{
  "d_model": 256,
  "n_head": 4,
  "d_mlp": 832,
  "norm_place": "pre",
  "rope_fraction": 0.5,
  "bias": "none",
  "init": "normal",
  "lr": 0.0132,
  "warmup_steps": 200,
  "final_lr_fraction": 0.0,
  "batch_tokens": 131072,
  "seq_len": 512,
  "doc_mask": true
}
MLP neurons of a small language model. Each row is named by its layer, matrix (gate and up: input weights; down: output weights) and neuron, and shows model dimensions 0-255. Each number is 128 + 32 x the weight over its row's rms, rounded and kept within 0 to 255. Numbers have three digits each. A neuron's up and down rows have the sign that makes its largest values positive.
Before each neuron's rows, "fires before" lists the tokens most often just after its 100 highest values on Wikipedia text that the model never trained on. A number after a token or word is its count.

fires before: "8" 12, "0" 11, "7" 10, "6" 10, "5" 9
L6.gate563:145134125088157143104162121145147092090112113145159126100100119090090136136110148168201138160155127059117114077146084117129184160147134142150102104129091105181112116147068081143151065158089114172118194195071116105144121125155123080121117152148124150088135153060096115106113106161158103163162165180088109090131091161143140153107153153174149094140107190143172115168087092117155166111164165124106186165118074177132123127156120098138143145145179123115091128100155146197118049155107084157045106094129114144127123129118147164063168132107064120104116102164154184129134112117212093156148158102129083155062129110162090102163087097135087169115128155157168111118129138125082153128108147101096114087126147100149087139124120092106117092178082115131030163158192106170124109174103143
L6.up563:110110109112110101143149145092057118110099120084139099160151122188156087176092161110086147184107180134062097131178046162098100138100083105161108117112111118171132132179110112092132175141137177139127151156120146130144137198123123123133192161130155155167143145125107061068130103156170191146107134132168154105077153089158102175131094134131132119110144098173138101122129159116117090124095165134130136083164115137186145201122160112151177075152149110097131136123138124071153120133157145084085122133162084064123087139095111213096134103126072200078140122177143105149157078084157092155124088094122132113143115159155050186172125128133135145114169100074126160147132087132127182128106113180167068168143089104124180126123076103083121169175111153125114135071127140072148118076127090
L6.down563:188123167106125160130171169099056115104112132104170123146100149162144123124110159133088156114156169081132163042099134130152141132139144098093133135084056104174101101133102162126122101162156149079091120133149181176136064124153147154089179144123170169063094086112104110157127154116152111179142163109052094124173105081132144149087120123108135091158139099141120135155124156124114174086153139135179109183097144206136154144110139105155203153114142129133125157178151151137170146109121097153089111112158130123141122111108094201097104172115065197135082116122097162126146048068144066121104124109189099157089128102137081203131090154135164107155158147167131124074100136218104173108125135124138110091107115112166141150160116126143125144153135120131128104065140106115169085050181087

fires before: " 0" 33, "0" 12, "1" 9, " 1" 8, " 2" 5
L6.gate600:134144136092092126142128144119136150075131093113149080105141157089138146149145156159102164241133138135140130175093059109134108179128120153101129166111119104116174105182154178127128140166151175179088223181204143041192133108096148085083165123123116154131140125137148130085060135137056110132126102167118150085104096158129127133156107168095154138121099075112160152055153152088104073127123108151048098151143203089129107139127160135114067128142163122139135132086153081094168175124119167130150107068097096156125163143144156182139104117120129149167112116168118186183133087074150098133161156107145119171161118155090117137159180146135143107100130121125098130107138132145071109165135152159120102138229141145159107174146197181093134115130105111127072146116126152133142120107117093
L6.up600:128110124087052148159086093099146096126099084132188148178124145089124176102103142137088114108142126139127102121118113094165152184142123095171121129081129144136122096109204089077166080094149137179076153125186125143180159169104099096152119133139186122146106112103112130086059054147141109103128156106116054131064136183180160128131137152155035112127181128137138142136074066110110124150102098140091086152125153110139097129139098129116167117181098095130128143098143100168154072153142135144110096040091144106156153074145091092145152100101114146077105175202127151109149152100148102140064172117107143086137200165128078117102156133162181127092135111087166101091141152089118141110151145166140152039164147100163128162130131065175096130174140159099114136136095162145117122143157105
L6.down600:175112123111124125135176101139067054200110084101114164106112112113093157154089143152109088138102137120084092147065156135141119144145093133145100126131109110096109137162146085113132150095100134123114177127133162119107140129109124103133091146108148128142095162255129068066141096153139187126088149135098136152152079120124136133152216117102156180090164153067102143151086108125154122156181111135124054117109107096135132111145143163141142137123157108174051134103122125087127093135126158157097110097168143182152115142154147079132121189169129123083150157157056130099177121101182164166148166119124085070114112116133110119102172159099145145128163157145120150184104113155156106106141149158162089123104130184137140187160160140107062171138105117163126106073089102191146108094139104

fires before: " |" 44, "–" 18, ":" 8, "-" 5
L5.gate714:101170110150145120170183098146138093121132143100082189122146160149096157083158083136088230090117093150106087109101140171089105119104100125179180185066097121098083140118098152076133166148105113110133158142121066120109169093141116063160125137077165114158106172098114178123162117164125108120042105128094106127133119111172107104197117149130123171120141144116133112095151108135154106156140176110083129138143093095086158083131153194168142130153107164129124097110192189137146107090118095117123131156140206115161150128184170104172153153165089108124134176059155105169143109044107160128129108097146121045098130078150124142120118098139144107209129154151118078081167099115129191151130108126143100153166141186147114112128155076064133135151191163123116137130112123137113088158089113
L5.up714:175055141119169093146091115162061126071130107183163090107169097147179089107119160174140119159128084076102151154173105088183158163125104091109110053134153152177165079132098089158183155140143101165098062165128114122179111120101100129183125123034132123141143109119108118134052113094106137131103092147066141148134148072151161101113130083082132192148204165159109065118110114129144197140066127143130144079154126147154177157104112116106065133153160175127146131127186115138156157136130118171121142141120172037177121131154088096118130163118126097160121127171103114120051106143133158124103078184115107113143148109146128186128051116153153121133165139096175086144155101116122147140139107100166148106104092125121133137134135171100101090098132162076114168141125153094115150146093146
L5.down714:127154112077180141114058130081109149061165152139117090130143100138124088112084195114190086116128112157114138126172148204154096130158123129114154104103151132157096174131099105118167122104127086117164048105079172163162130109092067132192138112157100102209089159129147125082089079103116188147157139131104028122160157109202163133166106083102117170112128122138133140144090086101064110119093192168100174135177093149171153181111118094154118133172080140140155115157145144086129125129077167083097140094160150078142115056097101136154126146118145071113135171105077141098143086113152120124145148101112081132128153133176154153117089163133125161142104142105189109155156142119152131137077115166177155133136090100111114149138092154139140040137146088144137112142088147088124111176168160

fires before: "," 44, "0" 9, "4" 7, "1" 6, "5" 6, "8" 6
L6.gate643:121096100093168152176132197166128082128125108111191098095155098138120124070063130228192176105113158123120134154103172116114079155101114116162104098108127158196087091123137115129160108141087118114124147178088169119102148154139120120099140175149111072102117126112109084080130078116172164087166076094131133169065117110153135101162104138128133160113094132169144099138178136174053082096082136164130103089162101090073153202134146127147100149131152104145059134133092104086122107117112160135101105140131099148074124188179121129161055113177064098111106111120178160153134094089160116105099094132106127090085096138089169175136086165149151153097120097101115158122124195126105117113088098103139127089088070163141099103153097176116174096127139149113135074105169130085144105071111094
L6.up643:102094130115082101123126195099096100081172084090149135159130117173147212097146157099148125155091213105131127143126154096131160100093099213168156156114142091118132124156132140138127153029152072139150154157129139060146170114161109096126112130114149156092122155125160110162168105150119144143176119152162116138102190143160181147107075082156128149127207108155119129121131084183102147100146141161095143107168057093143114166126154121117118129140182103146115087121073112098117168122108152073155106141107164133135125162180106143051186133150102151114099131109151136123136098062095051161124131174136158155089131125103131193097087113096135156157107113178116126117105135120189133127073117096124110164092152182117156144151166129135068115185113070073085118131145126060120131094209112
L6.down643:153149162119086149116134110129149129128154091089179138163108105125094072159127150145111141107047171108089186153089187127163126102158158133116150164152158122043107094128121136145146142105133117151133150092126116120157135131083136143140115160153114193070083118147138097112152122132153151136152151161142191153155109066179090146108103143097139163163158139119145125139126073125161172087133106147087071109141088118152118134061128156172135144195189159149119074161158150128179132111137170096129111088165173122076104106170097125089137038114110124105167141139108179121183171069175114143107155139087055121059185120073114154102105092130128136103085095162094137143113111161174060091090100139122139165103134113124150147119153134141085136127005145074115159145166113143118093119209157

fires before: "|" 90, "  " 9
L6.gate94:128112178124081076089133182117109134139229118102104112110140115145143134096117192123123177158107100128123127082124087092101154132109078129083103109133181074098074112149147161157176114144164116116125166132156154053096072091093082096133126109127118174091064125110135047194143120148125132138084173164166147112123163132125188115104154157142173152164173097083115128109140106112087139133156124133145149060152151106055076161115094188159171156132129095133145115085106197103172113121136137136099104125151152104093184164034116129161125134099158142148092115105111103140136142057166143175141163115092102139191107139162102159091072125113190145168142156097108135109093157176088110165093133046181088158136162124090116176172128160145164142135160096103104138129123147102129162136136112
L6.up94:188058075120138216103140155073148156163124118166145188139111129114157048137112104096156135149140123170142125148135137123208104131129121109152134110164136107103102089129184150130117119157133115125142144106161168132138172136069121203134170095170151102123168119095100098140144151090101173176116108141105092169160208130126107139123102135103174118071111138120192169089101092141147111152125133117146142079054105170111169116082169155087067145095098085142128090121139138133117091072158072218141118195177119170112126165136113119141074200082063102146100129125180138105161134067085140152123142143139149153171075093105152149117138109102142063101148086105155143180126178193105105123146158072142122126118096113156117114140164113119103148171157087102069137128110124169112105127117093
L6.down94:049180196115101110087097140150105089182172108129126118139163100123103154129154142154157183132078040135177084138117078113091150173054126143136128133120121081109134108135154170186200144142123151137142131225115097108142119109162056125134190097140126131107132188053146160111098134183122110167146054158121161094133169143121207118030139106145122151151097136105136153107128100069105167118145150127180132065147158108051138169129096134127116139112079149121132087177146161112119119189126076182071118114087184111103135146138106152117120162148117125129155101111111120128159121097155116180151148122105108158142107200190121143138081127141158118140162146118073122103090139128106082165088163189162123140155155148090110132129095119092109109117099094111111160126128144098118142115111075

fires before: "7" 11, "4" 9, "1" 9, "0" 9, "2" 8, "3" 7
L6.gate822:087150134129140149153105159158135096085138172144129123104131156094119062106140176067146066130090154077133124160109138136114096169149129099146126175153160064178207120179127147069150077088104163151091104159147123176115202092063151102100133144150122099171058203070135154157119124096113179083086125130159157084107135146167085101115186079155096121150140120119201116100158143184074131183113115135069105084187163130129154139119096118164099132120168126176137156151161136140150090086139097075080132139138144127086123134176144156095105114151090105122110131144132183147134123143165053149159124132106119190139153096203149105131047125135122115154192071144101115145135125125156131087114125127171081109114090074144107106100202134130171146143117166131097098158149163145102105121137115
L6.up822:045140113090130129137120157109097137112070126123195121138086169101173094140112122088125095182145149124103129118117118095116092178085147146105166113138137176168132203153150095155131119167153115105084129125085137136141174170151117181189154137117154168081192148095199095132161113119146126091136129114125079180074144126141123132181060168158144212084143162139151001097089120135146186123122062107068127093104130151125097126089133080126169100137129126118103123145154158137178108122133095145102145117147077158113157182098132187139110136150127121155148091102108142129077134167170126127106199191151137089116116109071124084072202118105140142145151106139112120087077154116130177132097143088098156127094111152141106091166149123052121137119166116156080140114126090081150161161112102
L6.down822:219119079151149099155168153133089163091125151130098119054091131136137092159137152063137113133120170129125139136138117197176105169174126160072153177137122138158173040149166144086112134149152114170171178051153130157159168208085184164130098118162131125102110145074196123141123146109150075149095143207076130140126111109094092135186121178117099133100156147174163084166135173137124145108167109146133100136158146142197155138103099131128103153082129181077088115120138165138063091107135114126110186081129113145124141148131173134122149092066130095155166088115119157156054126174174135104138081110109059127178119097049100100123154119101196108133165133135159113117140106131103109108072156169126163144123081133103155163116134094104143133145149079124141153163104123121137124111103125

fires before: "|" 86, " |" 7
L5.gate380:098168097128130107053130123138132094116173182069096099156145125112059107137084067146081162163154097087125137121101134084197126092145129205114135156115098046183142060082132142153119102137121114139110155098201090143115179121162159169149147117079135118151093162157109092132089129143153166190104134147120172109126137161138187139109091079159153150135107093137121086169143113147142111137099184147089163109129133120124146097164159129121147141136135125181117095071160120105163115094092161134097142170134096122119088122117108202123109155071149087136097175165146141113167094079095113145138123142169143109197098101089098134137145127222192106097117132109115107125083173164134165156167077176112125162105163150110094175132090111145134102172124117205130151172127070121115176176136057
L5.up380:073173124147162155128206161124098093107168147110102142195113115154125130095115143094136168181135172107121053112122170181138149108134140098156122105110155177084115148120127065166124109144131129124126059103155160167108094130118126196196120135161116056131149148084031097161174133124112123184145126120159176142118174096153160103163115184165100219061099156178182107079085098106173145120161111110083111172137117158139123121088099137101162104126144128124199141092102180129110099127120064133150143130154135094130089116170109084155179124116082069084131109107120154094103086117132141143134123153101179153149144129138122140154130102056171095118144147110145125128147165137116095099186139142173188101125121150123129153209121130050111135140157096098050103116140082122115109125133155
L5.down380:075148135064112108112126162101139127159180110084066165165146129072145128118075140165075142135115143161161129133103141148153131116174136126142096098093103090138098168067072187124149150137113082127159156113156108168142113167137069089183044180163091139035097148098102140069115097031120123157112105143118177126143163107163101095050108150139166100078108083109116172156118117090183161129139102083118122117117104183134102111153130100082129190139148132110139188122138165065146173152128137145153161097099093127144120111124130125067154117154083116145097158141180200088074123109101145138174149174138118171101094110092225134143106122136144164116142121123119127162111176160120086140181132098133133098130086102122106136132124105069139187113124107079074149133101115113163143155129176

fires before: "|" 52, "-" 17, " 1" 7
L5.gate496:153152104117093182117177125100101140105152149152103153165101142104087153204143110145141071174187065130139153132113172100168130120135116145122155118072168116153108129076140186127113175123145101105124077139161062119149101188127111136106182158100117129137090148091134081126069139162093145106069090097141114106097108198198119135096100154139181169132086098103133171104110053147196115112100157113156127144099153130117129109171117155151150137182128147103085152121142104094120227142091132173084114128031126061100121202157125162135170188114124159073075133095145129159127091171117154161130111101088190105091140137135075118142090111139138092131160144081125097170143162136139156141098095142151124165207147115111140113165148133161115149133140144119100139135161130070075202121159126
L5.up496:108127167091152128161058155157161169086060103218112089154203108125066147103124166097115120135106131118154124157134139071150095151116158156140067111150084103070173119168044136120147104135077167137102092103121113191115151109076116091133140181130159117145077128167154102153159121142172077151201077172088159155150088106120162109121152097144127080182110143113112160117086131093153111115136166088150050103112144134116134116152098141091096132131133104087190118122114151153108180154117122056117161154162141065130201113173115112109179087125088078113150110090096146158151137105135111121154106080143066153133101125141143109123127131117117173093092076163186111099162114111097110109140191185107080139118177133171110139142176132137141113109124128097144119100154112072084130178168169
L5.down496:164179112159158124082143117208126049077163101115128104108155160081155142133117092095103105140139118107168150082095129161070099217167106087112162124152126167152116161126195085178122092145148159078121172158131097139176088100191194168118092083126128095139173075166129179142132127049133133147166155159081147107135126141094120139167174125091113142109109100118144124103118117098092134061070164141135208078154092160113116134116131092109177159078089165076147155181099139167115101158126126094121098102163144163144175132112105108122166109160133146076142122125150099125125112082136127132156143158112091145139146120057124171141088141136108170176125117097175156150099156127104132146163150142124153125090143104081164165155111197124146047176155146136172083153106094141153102088058129